Weights of a small GPT-style language model, trained from scratch on English Wikipedia: width 768.
MLP neurons of a small language model. Each row is named by its layer, matrix (down: output weights) and neuron, and shows model dimensions 288-383. Each number is 500 + 50 x the weight over its row's rms, rounded and kept within 0 to 999. Numbers have three digits each. A neuron's up and down rows have the sign that makes its largest values positive.
After each neuron's rows, "fires before" lists the tokens most often just after its 100 highest values on Wikipedia text that the model never trained on. A number after a token or word is its count.

L5.down1327:498557464511433459410450407497561464507495476527558464532456547573437374552525504497483492440580490494465482531489581573551495456489424509528429348506437480492515482519522511513470610436524514457490564546605513477483432557525412453553466512583521428449478503463469568549504509534521474573
fires before: " the" 37, " a" 7, "ed" 5, " with" 5, " by" 5, " to" 5

L5.down1031:423589501432504494452551498519561433461508480464489537430500562574538452518501459371468478417389416487429490465445495456473540530552474443508476413518516470374404447485448462555472530480545426534454502474502519573433493485486483501436461447533405480464498457483489563441451732528501637540
fires before: "0" 24, "1" 13, "4" 10, "2" 9, "5" 7, "3" 7

L5.down1627:560386481557480562495486502468428556460573442538580519517445614561336554542442501534429482546597493530496565523480491476481504517553505431521523465474521457525522438446516482490470566448553489558541597390501400497479507439541550470525587518491519606451503463513485456501472489570512494440
fires before: "," 37, " the" 6, " to" 5, " a" 5, " that" 4

L5.down1226:491610522536571435490533472454430440477460527552500485398535593516462520546444512396470456559517418525482453533516517477519475494504615426399539572528436539506491478568503500519464430439463496487470547558574510518415518474410466520438512453528481419549463555505463450463490491510492526529
fires before: " to" 28, " in" 9, " from" 8, " on" 5, " with" 4

L5.down1123:532594493524549528542476461512537522536444541610497491501549488499516468447570457525408440411517574495436512534574547479556472394514532612422538440548470477506465537391561512545507546498488466525504503472459533507594477531458531498366542568476507621493477486486443406558540512449553512470
fires before: " |" 24, "." 21, "1" 5, " " 4

L5.down557:547528543512459444457514450506459561422548411456473547462612466497395494605431476480490529497492600510470488565491557570611465470505562477511445524453499521534499504535445495542466414504466563457503500510603579484491425506511484543539481434459506475457520457497469471506451502525495516506
fires before: " " 66, " the" 5

L5.down136:519435550479579602530500484496540535551547488391504489473505538486585529588441474522416490503489553407499477495529544535477485529531489488493485514523555437497501479364521549511598374506479415443523531591557473468489436526581611478570537537428575510411476436518479526505565432414497460624
fires before: "|" 47, " |" 10, " " 8, "|---|---|---|---|---|---|---|\n" 7

L5.down1452:537449579512528538573458538564519486517542524456521538550437525449462550574533493420618577517517429447459447536547497565479484461475467444465545468440503540483441544548565502466519450432488503485507495458501460395400595485474528428566487469495411453437540442556612455482493544590495608577
fires before: " |" 24, " (" 13, " |\n" 12, "\n" 6, "." 4

L5.down539:458422459510420515535543410443449538566509531465517518489523503461579470497433564509518515448509509479538521509522437478549457523578596532504440450545567508566476456467374544509477443570463382424499470533577510539540500510417490505529532572451559555525505465579476548575462497673569499553
fires before: " " 32, "–" 16, "0" 6

L5.down755:566503475607504401603485525443439457480461460551485459490425478538460526548505454584498435533486559460476538494468522567483459504534516494593487521565526525465508539439605409481490511499574449510517543558459492459478503446434642458479500522419477589482608521514564509516566490526493449482
fires before: " the" 42, " a" 10

L5.down1977:521543465512530519487505415497558564535581511532574479459468480487440547558513492520532389364501397569520375567487490502574512539463458486548452500580448475513467559487534549485487473474502462497522433493478530492543471484522442521505509406529489498569445535435474415440483438494434477506
fires before: " " 45, " |" 29, " to" 5

L5.down1420:447420497526564567526486481528501405561462574478626375584483605431548555552486388561476537405538562579477529515457479487478494505425551513521505512480469482512576502575511451541498421481543530561548536575495527464594549461436507566573525532465460484586484454438542514527550444500397534441
fires before: "|" 55, "-" 5

L5.down1267:433489451506471448516444496540455386432396559610536508503504434472511439518511461542403462483557397491478528505607524478549572516491520468493518455406592480429513557635524524462484462507523503498494575496514554465572544471480499439528494475514551588533606454482516455527468466513476452555
fires before: " of" 30, " that" 8, " in" 6, " with" 5, " for" 4

L5.down1843:511481432519515574496464475574467476509464482403578430457509512416520504475457533540431544606568361466417465481510506360477507499518483539533531500508431521509569589503537475424434470484491490380540526446461489511510552482521466537435528499570489540444487424522437529431521427474614466506
fires before: " |" 30, ";" 18, "." 15, ")\n" 5, " |\n" 4

L5.down7:511527490558461495402474461536401502464462553527409411507510518526488575535507408517554535447438558581508397500466498436457465484410524507409624558426539474470573502477551491470588467552513521428502584487504533556547487472516589489555514415486442480452556498506441497469492507512506518474
fires before: " " 47, "0" 4

L5.down372:491512544552500513516514522472481471536454518507509517516482549585529487440493554506498516557534546533533504435541535462542445528524448485372471539419513453440432478557524520381468465595388612443494522540475506474555431460493522496549528478534561552598541548490528476482484458482577472542
fires before: "–" 37, "0" 7, " " 4, " series" 4, " premiered" 4

L5.down1036:479487452471561462562540513570488532550463602464454435538464415412564477476512578444561504489503510555377517500465569427562471584511596515408585449545509557558422511425475684561458450514580481624494539515467461561521498562521469495471499488491477535525500496497454503488578560421574513505
fires before: " |" 32, "." 18, "\n" 8, ")\n" 6, "–" 5, ":" 5

L5.down1691:590512431581469547458464548541481562537503524483542509474481430498466483459462451469539439427515595541425500517546501467506575405368487459459520481471466505463505568566539520519529442504535567481514512464531543490496418491442538470458398449518476482496590509502548464475459442480497457478
fires before: " " 56, "," 4

L5.down391:442462447545593510436398422560511629567544555407512486469496583452522429509530525497417538508513533418520515503515532417501454467534513424475500481531446454613530521522497487421513521392443565519454535455474511453414465446553533548519489574562490597502491473513511587504446469517487503497
fires before: "." 24, " |" 20, ";" 9

L5.down218:457472465560505517540494371427527517528474372567509580540450422447619567496567500437518468487483512405504410499538576482495393521517555524595546448510487465381565491538489547489580502532385521515547508479551492510568525498440523459488531517477516552414508479505499517531469549508560527478
fires before: "|" 26, "–" 15, " |\n" 8, " " 8, "1" 6, " |" 5

L5.down1376:505447595400568381445468603534567559542520505486473531493498485495439483512517474508451535449524480385511578538480467515509498395542471451533588479582431486471391532540517498425561420588499493463602616563464512493515521470446434522487499469466636501510466510473512494521581503452532515479
fires before: " |" 42, "1" 10, " the" 7, " " 4

L5.down1230:488529524415472482498440469469487501521396475470533416574589515486484437488538534534432539514469475599432521547575641584503504558493561494439518506408496546512512447506541551497594499512483476380657481457521529484476546498503565613481484481567570551550465487450504523446410542583531521490
fires before: " on" 29, " in" 14, " of" 10, " the" 4

L5.down1133:416475526460418518512459473514484570512502507465480450470445528555455522616505536567523519524556575463552554471377537584389516422528553590491466548454558488433578546501491465405439450528559432435516488494551447497585421436483554503546474476438558552532481522485510477558576539559495423453
fires before: " the" 29, " a" 10, " their" 6, " to" 5

L5.down94:510540429574574435465542545451458447480472429432464545565552509475521527465518585562465553515523438478509518468547446523494460507528524421474513472503423567530536454399485492506504484551495555556522419458577583537480509481425528478434500503513402551476504493481503559537519483476460576565
fires before: "0" 41, "1" 26, "2" 7

L5.down311:458519533583522461434573458508499473389539571473606508483418498516568484531426451482458506478473454506530520413480474477427529496496500537524536545487493467513497557510462542599472496465541520596419489580649478402495481470484345515446435520554467479426372481443518503507540462487456445498
fires before: " by" 35, " in" 12, " to" 8, " with" 6, " at" 5

L5.down296:383500540490477494468481367553484525485483538556574506622457586402504513537535505502483493479495463506474566551510478569510505511469504412537485542579432523507449520506489514529521460451538562504476408522523490481457528368480490525564473438519499548552522520511524508469520539500592508543
fires before: "1" 40, "0" 35, "2" 15, "5" 4

L5.down1967:467472460493562532529518379408555474369449538487463490507526529496481624451414435461529517531427506488584471425493481602489437585476465455526455515522443576474483394466468507509540556499500452518462392526513472510542603522428351566480420477578522488503502477509469470467510553483504534480
fires before: "0" 15, "5" 13, "8" 11, "1" 11, "9" 9

L5.down1077:564448470483581523474507511547456439462436438470477528473447624446490477549569458567545483447492563428496561584549480486548482504484541487463551531467486500516497516465480547491554650602542464540429476504450457517472359498417473532510377510417497520465493461579400353466525513530526538580
fires before: " " 67, "1" 7, " |" 6, "." 4

L5.down1741:477540566480618542508442503497376511502470554536438615545520443498561531537456512506495453551543448370546523396493489444465464442497533524501502497525582572580584561541573460627454527488418358572468544468525532495472502507516633540490512481464577568439492582542565486450424403488453554526
fires before: " " 52, " the" 10

L5.down2030:495516496512555453502549487477490478443479487577554479424503488486485470469559486559562571432553516470521515442493511512500483437416443456420453481497424429523426558512505555460509431618506552472430491476533467549471489519554466484578498500458510506440464460518520543549482410486558471492
fires before: " |" 56, ";" 12, " " 6, " |\n" 5

L5.down1127:540504506567527482550493522477575534495397567557525540517518563505518479486479581481552492493526484470473492451581591464585499490497585491516568498425503511544571443495432529517483512501449507612544546447412574500569512495594450415452532417522528561556523439516524505497493602563496473553
fires before: " " 50, " the" 4

L5.down1714:516538590561557455516593563552552482514537522524497452512469507490512542525505573605458483587404502505507434546564527547495565484506489548544510409532570467566418531567520495578507500451589512542466438497493505484402488506454524454614465400442462489490576517430466472511447485505488479547
fires before: "0" 33, "1" 15, "2" 8, " |" 5, "9" 4, "4" 4

L5.down960:501515518461547559539464501505413388556628482559564503553458617519427469517513546519495372552534517617494493484600453426489466534415543454524530487460441427491558438470425511580567572525501491509502497532560535495554568535526529412481457538478561542522448596526541553528555607466472412494
fires before: " " 52

L5.down444:470397490551429495511569509445509538495377466488492589547380481530527473440475488525434466478527448485516553522468526558530383508527456495454531430588487504483506451461510404526549478545502504529471550500512520545521530558486481468506568602421500517529553428491512480547443492481524534445
fires before: "|" 46, " |\n" 10, "," 6, "|---|---|---|---|---|---|---|\n" 5, "." 5, "|---|---|---|---|---|\n" 4

L5.down1167:509468583447503525481466528460490482464557517510477459488531534491464554591533542456472545484478536465440527562452499530472451437629421457574518529482592442487444505564547494483437507466484463462481593600456443415505454524390415439369459542481583435500400517526539543423522548533555500556
fires before: "–" 17, ";" 13, " season" 13, "\n" 11, " |" 8, " " 4

L5.down1840:510489486456445487447523450490546477473530451462443457551563427498499515555390516543510477551489361523511473504519472454523482501530579534448465523484496549472463526409512525481556494515451499515467482530414498500522478577644482515546480531569475524501477494561592447505529435488592470495
fires before: " |" 34, " " 14, ";" 10, "2" 8, "0" 8, "3" 6

L5.down1662:433457444477558536483577560532453456481547524486521504524494536483534509489421557462473515397473470510477440477444460544475530383548501547537490485472509525551516477538565518699496424484400484483487506448625409432466481413499519493512481442499388482537547471433490562489445508509528366521
fires before: "0" 17, "1" 15, "2" 12, "-" 11, " |" 8

L5.down1264:430456406449486426484578543437517477512485478492486466532499475439504522519457552562443469539556449494471472447475489533518365547454435461465494454493503517561449469440415581524509562589554452561531484571468566422605410591541520572596455505507514573630533556470443510458683484490511428601
fires before: " |" 71, "." 19, "\n" 4

L5.down1570:518507506507578553447453504473622451473513489552552519477411509477471483492604492469467502467520497426475546473458464498544470478541429485392539543485515497421458496429540531537536443520523528537545502435422444451442491439537488520541568489453463499469536473557473571471464409549496466561
fires before: "," 66, " the" 7, " he" 5

L5.down413:488491517565512474440506451540489428509444471472498450485586471559520575413498459545472504473555573389520549500467547481482424481474404553566520472560493423464570520528492505467564489611447492436490451583594549543539539488439439420508557496503491547511563439501424500503402462481533602388
fires before: "|" 25, " |\n" 23, " " 8, " |" 5, "–" 4

L5.down872:404522451455514553491476514476544475541412500493507522587578541416493468537541602407542458506572490501487522547453558541487424458511491466385413520502562444532441487549538504549532474504491525426500548461509538504397501472544516535481499420563509481539503489543445539505460502400490540573
fires before: "," 31, " he" 9, " (" 7, "." 4, "On" 4

L5.down1952:493547508526522537426495512489581392439448452477587444542466506530501475541434519507461520520445516539560486516538433536477512479503520444441491578463533454544549560522492509476491513515429452487500386466399488475532528479511392426451538486467474488540563467506534535569436493445479537397
fires before: " |" 38, "," 9, " |\n" 7, "." 6, ";" 5

L5.down1885:461425524517515485552517443422509620434306439576505425551471457516528497454448520492484492511520482439505426479450555463521577494520602477468498450512529453459414483495471486554537551434451479420477385493497581496519512433504441480577505550501433519444494472493412534513567537523498558479
fires before: "." 22, " |" 20, ")" 11, " " 8, " /" 5

L5.down1153:535499528538512462551506554506523514464521475531415474566487403535565440368510428513458484542476488501419377490483463583524498460513514568549415507506513515586528503491551524527487592508472430544533450484494468505499484442440460547556465507453573463512498459537448565503477471496506533565
fires before: " |" 41, " " 11, "4" 6, "5" 5

L5.down34:512515398558576547480505545580520440544501574457535456474551521451532485546442482541478644487424540526455479421502421516482517494482601500413554456551546417527459479525563537517510436507437417439444489583465523476598476476532446453477549587581478467487536479534454567459485491533556480564
fires before: "-" 34, "|" 10, "==" 7, "===" 5

L5.down710:501597524493550387534501561503482583553490495467477437427517554484421426465527528486514490503448498444471560483542419387542524403494500448444557503486497505407501464480505486460482424465500486407505525482495520430585523508566552443548511479474536505465455634529511512505512415510463421419
fires before: " |" 24, " of" 15, ":" 13, "," 6, " in" 4, " " 4